Weights of a small transformer language model: RMSNorm before and after each block, a variant of Muon for these matrices.
MLP neurons of a small language model. Each row is named by its layer, matrix (down: output weights) and neuron, and shows model dimensions 16-143. Each number is 500 + 40 x the weight over its row's rms, rounded and kept within 0 to 999. Numbers have three digits each. A neuron's up and down rows have the sign that makes its largest values positive.
Before each neuron's rows, "raises" lists the tokens whose logits its output raises most directly, leaving later layers aside.

raises: " those", " their", " the", " them", " its"
L9.down348:486379551455502512508474472507499657513541523453434567504490460478536497487509484474514493422449520533454546540517537492530485514482473545479502510522501543489431487531514499485519588476473442511442482488465433528500452556488515474492565509487492503452502534499509520492523495471540517480558501419452440494415523493579462512499487480523554439537502447416472505483459530533436518523492

raises: " Song", "ũ", " Chang", "ơ", " Lin"
L9.down318:498490474549554505446536610465489428485441482572554449484485543485508512434551488445443519519491451522553514476533500460473511502526476425547478481532542468424418539593496517448567500485487555444549496515532541504509531535510551498487481454453471536545464551529491459534499592448476498511496523510494546457547502532536587477495503458523531455505556527550468505510463488442511465483554

raises: " comedy", " music", " soundtrack", " TV", " starring"
L4.down87:526624568464604527510487548492506520558485510461555468536476493485482555509465511532515529534506517485474551580479553487482438439498455499507536547502436545458427466474514479480502483505434533537512527526444569551519453486496454556498467464469461512575488468499586479529501527508433481575473505434460491480578460538562475476519452528508470501506564418488458441584476535516529491419452

raises: "ant", "ance", "acy", "ants", "ative"
L12.down678:519563510563507518527517533432482461448500578549488515494531510481486574482457532501445500484519524522535501475516524510511580553477489496517493488513481492481535508464499476562534529449532486580493502512531538427522470562486530476424559547507512504503548370484526485540485559486514515532488508527537490402553449571516490518477500508517522510535512595512518450464516458517514486495514

raises: " Vijay", " Bha", " Raj", " Hindu", "IND"
L12.down11:498500530502506480497489503420411501433425418576451522567536605556599504502514486504514542497510442455486496500520526504526539499517494440494460569497511541517446496515480445499489504529556486529507524443547515434475436488511551520494514510529473553451469460550562491545555512430528473473500502526449453538581439453406486514551487459482530547469481516465461511461540489541530496474542

raises: "ized", "ised", "ism", "ist", "ize"
L12.down370:451438523517530487426440505501480523538557535458476436458598489504494508473497514557389435491547517493523563520548462559479529488539565511488480500467530478480463514500402540436419517578482599491500582523531428553509477536490577552443436464514490465524464512444555403503549526528464445495559493494501461508472484566488547527469475419515473511475498497471470457547541497449493490444503

raises: "[", " “", "(", " (", " ["
L2.down591:416466449453473427460440455517481498453452473471590432475520439562486453437495527512542513468454529520534485500565501536483550540545506531472522512560418505534436515547493520565471547515481538465544473467526528564488474497545554513531525543516369420504550513453476508512605470455479531503462492595459476517501483578517471546478492490481473511522461455594500532513512535545480535491528

raises: " ", "-", " [", "her", " ("
L12.down761:518577472491522503508518507564471411523519460444519485515435500480488505394493492520437500434493511464466488503493454508493473516469570536517445476464485588544470515527526464429450501529507416468546598486511439507449505567525518474491532485523465600507496521505511564517517481542457501477472496514490489515456524472494493549482547503457467498442524521516553378576511510476458517555478